{"n_layer": 8, "d_model": 512, "n_head": 8, "n_kv_head": 4, "head_dim": 64, "d_mlp": 2048, "vocab_size": 32768, "activation": "gelu", "norm": "layernorm", "norm_place": "pre", "norm_eps": 1e-05, "positions": "rope", "rope_base": 1140.0, "rope_fraction": 0.25, "qk_norm": false, "attn_scale": 0.125, "bias": "none", "tie_embeddings": false, "parallel_block": false, "init": "trunc", "init_std_qkv": 0.0179, "init_std_o": 0.00448, "init_std_up": 0.0179, "init_std_down": 0.00224, "optimizer": "muon_variant", "lr": 0.00477, "lr_mult_qkv": 0.5, "lr_mult_up": 0.624, "beta1": 0.93, "lr_head": 0.00436, "warmup_steps": 200, "schedule": "wsd", "decay_fraction": 1.0, "decay_shape": "linear", "final_lr_fraction": 0.0, "batch_tokens": 65536, "seq_len": 1024, "doc_mask": false, "train_tokens": 670600000, "steps": 10233, "dataset": "wikipedia_en"}
MLP neurons of a small language model. Each row is named by its layer, matrix (up: input weights; down: output weights) and neuron, and shows model dimensions 0-127. Each number is 500 + 40 x the weight over its row's rms, rounded and kept within 0 to 999. Numbers have three digits each.
After each neuron's rows, "fires on" lists the tokens most often at its 100 highest values on Wikipedia text that the model never trained on.

L2.up1049:520437511515498447520518544480518567512536531554471469466532534431538429476537463481471474474455554507455520531573505483441518500481525469545483408518460549577466476508499489507542504549460464571472501466531547486473474540492492432455494506530481535522555483505524478551464526534530536493515494546481492531499477525519498479579476463594448498557455517548540507525469538457488450480568
L2.down1049:452572474491521549489458502536513412488435460519528504557499488526525534514454491507500525494537437511500467468427559515484542506466470511433486550464523471482465536517460484504458498457524544462480503553483441548572501421499505555499465462491494523484464505495450533446521482466474479438521507503522515454475499462434487544431526492434526521459551495493433507485502499553515526482475
fires on: "é", "″", " married", " Yo", " Yu", " Majority"

L2.up1243:579479521540496541470519444465495491492504489541472545515482464497486505537523529534436486454566470554537442509519469531509504461598552513479495518509510472475429514450449532542518453508522523512522508543482491507508453450561622529486569462483421456500462498510462523514489484447581448465556588492473433541493465513547481484559514413483535554528439499510556489533550474444478468497512
L2.down1243:421526524412525475527431559525529532493495534471500430493477517470527498454466436498529506493440562441463534513520497491471533542418425505561489527500484531487520458556590474472454538453475462534451494460506502488478552556489399503531463532489575539518514507503546480474550498529438513501410446517482520445562515504408547536437465533548517457486587488419444529497478523513530528484453
fires on: "0", " KOR", " ow", " Brew"

L2.up1518:500473477553513469481537482422534538527533477492434429470501458494534546499503490508459526483611477545521528533469506431570439475518495514551510546518583487497416532537455497532476589495459525487545441489513462551505545501449487430469506536446435499577466451536453531548482431448557426540478491484530440493552587505518489558454496549573496583502491485475497537472485500493463499534526
L2.down1518:519511540451490497478444543499471482498518513481512449485369509479471493534478467563448463578490538519436524591510491519493510501543517547478436429449463453531503514532493505468501453463463472459504555549472524457433523596496511480528491566521541499458527468515511473468515429467554469494466495518536527561517467531474506515490469543533541427519508500552514538530481419534522504554475
fires on: ".", " Tim", " Patrick", " Anne"

L2.up1932:490454523504502496471495546414481543427534459516553498546514505498502492440560525480448484563467484495468504496513440438420489459526507514543541529501470513508483485430501453500512500547592459517480488518545631388498498531502449469517514503507469517474518482477453570472535459498526458527447531556458472489468511518510442449458432530481446469540533482531508541482508484563482470485488
L2.down1932:529472507437482529545448481548477464510448538516437516509529465415464523510507558535496468493534524510470447596467495550600521518486524455443428505520491513477490542568469529533519526474448496516532526463432436560483480432542556531525528506486509444515502525469540456558475462472446402491547498472470483452505477456442504605458514505522554585461444530563493466524533492490492516500474
fires on: "0", " composed", " consisting", " history", "irth"

L2.up1075:469455470524507492462527437491478536497478418522440489511482556451470552510480461581404489527524437513567425473495484531501536479442475467556522504515518504529463539511476498497484425526500476563490440461491381526583569440504498464472457510466510434483485513496448449496449435452486467495542441450552419591547532497446500505474519494510443430476535557537533441502494505467598484482558
L2.down1075:539509520488492499531457560503521507526556570500586526475556449507485476497525536419535512497529512521441548497511502489448471498541516489437458454475500520456517414501505507468483595486492499430511534561491579446458465550476560511527507483502478525493581485539511543468489475498547526501454540490485519426539456484575457491528464520476509503514468455507510516502501489536376503466426
fires on: "andi", " =", " Mc", " Queen", " cott"

L2.up1728:492490554517490483460592467473502447471510536456449488556554541489509504491576507455458526483511577528487567454468527517501488518458516467500544520501550568466518502567453547504458471549561531479592482495559458589519493416467504541460580471437462515509513495537485499514486459480601472523454504547544459438546531524564489529480560546484521503529495467505509530439522474494531552439447
L2.down1728:545551463512499495494406545542524467512502508550509461445406520520513547518467463546569523509513406519504466589546433457511553482552475506465511445509425529487501501425523438456548526437415432538494439536514502468496531538560526486609440535501555492430425516489493480451516495506367488484516469446488491526467484466468583549498490444470496482492490554550459483498468512497490528466520
fires on: "0", " =", " described", " ", " -", "ian"

L2.up1935:497447546572490506540539449492369450586493475475529504520441471448487476458450481506467529412553503387463503505464514505523455540432496523462488475487610478387452472516549475553457500523477548481560528580451541567472488448533496514535453452574493541576473512432479544513469471472483499451449468528505466466569500442502502525489538437469485486448492486515464498515479473489519499485435
L2.down1935:492542475466531464455465548486584571418489527522428503524559561534522518535572514501500489566475507589572491512517499471481513456571455480499504515561408506658573501514476503477532477461519457482418478391544442465545503539465518492443533530427481481441529493544565476499476491465519476570537514476503565557382481581503466531533476539523509497552473536501503490468473514521467518455578
fires on: "our", " Division", " Parma", " Water", " Paris", "ebo"

L2.up848:464523494543521487532497482486488536469548533485435520482529501454481462561463591453591480471462484583565494456521448551524485451458647484519531500473515512397501521509461499516464474472538521466538474525529549475562530569580559456473499482463467504423439480436462512567510528471496435531477477529475514479551493550510484489538499464537536497489548454499477514516507492481520536443445
L2.down848:526530477463471506521516518512503471508442489537510451494542471529514511448556426549429526483513475462481521521461553481494527603510333516531462440547478477531523400501571480504550494575454493531491527469482451509465462412443493556516491517485546497541537478595517474453442425470519534474527483457535523468459506434470507510459575479492482531522480480532479498548484493512439453537500
fires on: " located", " moved", " Trail", " Service", " Vice", "ways"